{
  "num_hidden_layers": 8,
  "vocab_size": 8192,
  "norm": "rmsnorm",
  "norm_place": "pre",
  "norm_eps": 1e-05,
  "rope_fraction": 1.0,
  "init_std_down": 0.0411,
  "beta1": 0.95,
  "lr_head": 0.00943
}
MLP neurons of a small language model. Each row is named by its layer, matrix (gate and up: input weights) and neuron, and shows model dimensions 384-511. Each number is 128 + 24 x the weight over its row's rms, rounded and kept within 0 to 255. Numbers have three digits each. A neuron's up and down rows have the sign that makes its largest values positive.
After each neuron's rows, "fires after" lists the tokens most often just before its 100 highest values on Wikipedia text that the model never trained on; "fires on" lists the tokens most often at its 100 highest values on Wikipedia text that the model never trained on.

L5.gate1059:115147106131110105122162089097097088125125114144099114159106104140163113098140115113125120129081146195124106126105059156120164143138123130086099156142133122107150166071123194124112119130086162110060134143149105129174135131123103136165104107152167156051149133122106099110117141105121138119138130172103169122114140150168125167120141151131132138112152161106094112111138092107115175118149
L5.up1059:091125119139117121170156128110105118073133089133152124118155156143118112149091130160124086149116068134156156128139139107124161157114125133123089086148127145209099131173126107122146162136122111151171109142141154101099137113136112147123145127075140130110126144127128137126096142118141141111100159125136123101123108121119149134141137101144153141114071143106164170136114173099083128151096
fires after: "-", "s", "dale", "\n", "–"
fires on: " 1", "1", "0", " |", " 2"

L5.gate1108:124106079134106135117157093109103137160079140136125110164145120106105156124123070091127129156143121145135098153135129165093102098112111128113127135117155132107058117132120134129128107155148130149104144088120193118132166120184110099150192171112137112118135136137099164115132143108133112106140142110091138175131162136178127144138102157158119136166171183174123139122097150115159114138091
L5.up1108:143156137103141084130126126054135113099113148155116111132125058146139105135108119114138130149115156177112127141111107100139166131157131086091093130147130102127086183139127108092095123122150140160151161118109107060143116140179099137118155176129147117133118138154124165120113144134117122089119155122109189101143096097106115116143097112152115125117108140150122178129122133097150114093120
fires after: "-"
fires on: "|", " de"

L5.gate394:118154163163105137139062179093151129102139132151147137127132137110163116143130155132108134144163116116128132094127115102132147113129131148131097134137157105112142148121105128119175129142163155117124142117160109167094123113117142102202115126168127111082071147116115128148129140095138167169132133095101141102145162143141111105129169147115123097157119107152151162128119130137126162144130
L5.up394:130113135121121152138132158150151126079128121143157127140119114087146107133065137132127159139152159089118130097117129113095127104095147102126133133110147122152126108153112105076133131094133103110126165161137079156126139095101169184156138125130113096110125160146091187134133122116127148118116118140129156119132130112110128143155130148113122158102136124127110129164166187140177172154093
fires after: "\n", "\n\n"
fires on: "-", "=", ":", ",", " |", "|"

L5.gate4:111183173157100124137124120163155126150145132147131118132096159171159126127141122147079116110109160107148170121122146149108107137158121139123155109166148132117158142169088118126098116138121134066099174112086141111109110074145145117146069148120140143105112142160108127105120143156127170110139145117137102143155111140144128108131079131154113078130102143131107098150117110126153118101106
L5.up4:098182076125108140112109142107149056165140116105083134132103103125164150134155130125105089155111079128117124123081106154116156146131132149152153115132159171142144132117097138110161149091124127119136163130129125155164107124099166147166131127155103146133115179178114089181089113142140087127134135072121150078119127139156181134094100171133111135151137133121170141145138121080143163166107
fires after: "\n", " most", "'"
fires on: "|", " of", "°", "s"

L5.gate187:111089108157126095147111112141124122105100117129111106129142178128124154160165104134101138152127142136101098123111147061137112133126161162157143176118132157062155092132130090149099143142124144147145135129159131120139160139146100157159120133101119135089098112107088179170103151138153142119131126123147126126132113130114128118106140089093107121157150151098151102089115121121161128085112
L5.up187:149142145100120117177111105113173111141089124123122147106116101189182113132134133112105128139098147095134145102098104116148091106096177105094079172139145159134113189119103105157120155128137082116089129149102141092142165148136148116121163131125149116103151129167130123135161089174167152102098163132126146124119162128142159082156121108123150107148141126135121135149096137145109136152166
fires after: " |", " (", "|", " and"
fires on: " 4", "\n", " 6", " 3", " 5", " 2"

L5.gate559:132134168112116106130155169119135145125080103166140139176116130124122122149100139142146150129145123109163164118122157137121105107148136129177151112128156142137141101129128081122118111121128142172097138159083110133160153087148174128095166144140138108075138150138089173179128121129129114124121179113125111172154142163139140141117161114117109133090157119111099118173132151136143155141136
L5.up559:153121124119137120162152147131153097123161138142151155164108147099120109147126135150137198075114156118121154161119137127140089141119115116149126120125150131130143096097119131128117128138108116159109107141144161132122135144157118116112176118159155107077146147151111147152099128103145091084093129133144114115123107132122142107132139182080161146143150158099152122155160123117128155087102
fires after: "\n", "=", "\n\n", "  "
fires on: "|", "=", " |"

L5.gate153:112150115117136154148143137118099095179091123139114098105160135129131137151153122128072145124167127104134103159096157095163140102117105132143117140160107160101156129113086139109095121126159092122138095112148160086140118161134156182131137149120128122103100159139161119164092147119103121118163118130103139136165135172134153133104157136137106104139147134181081148117156170128102106137123
L5.up153:192130134137122097114125154145165101137167127127143142090129111163147108137138151116133111138063149131138125097084121138131103146129156182169115132133172149133069144150073162115112131179162126123110097143099104134142141115148119141116140153173175051161130104110157134119156130130117128108133144116147160098150150135134146124156127136136125097119115122101166148109088115137157103114113
fires after: " |", " a", "-", "|", ":"
fires on: " 4", " 2", " 1", "\n", " 3", " 6"

L5.gate102:124130164150079115100086123114141111140146135125109109123122120102120124139101099139137118107125146139171156099134116145093116138106096150106151122122132185126158173115104109117116161122125151150135120102109129136135152132117143143152153099172133144111103130113133073137093134109122122199122115116139100169121123145101163158108159138151148131090121121120128128155120160149119098153152
L5.up102:131154181138107105130100114109103112096135087142117141143123197122141116171122114135114131131125119153124111132097152146174188083132172122127125125153150132132106140111088076110131159077148169127175120106116142157126112131102134122159124083141170143092112156136112124110089123165149080136076136110103117116112138075117133141102082159132149145143110152135093176121142105145136165116103
fires after: "\n", "-", "|"
fires on: "|", "-"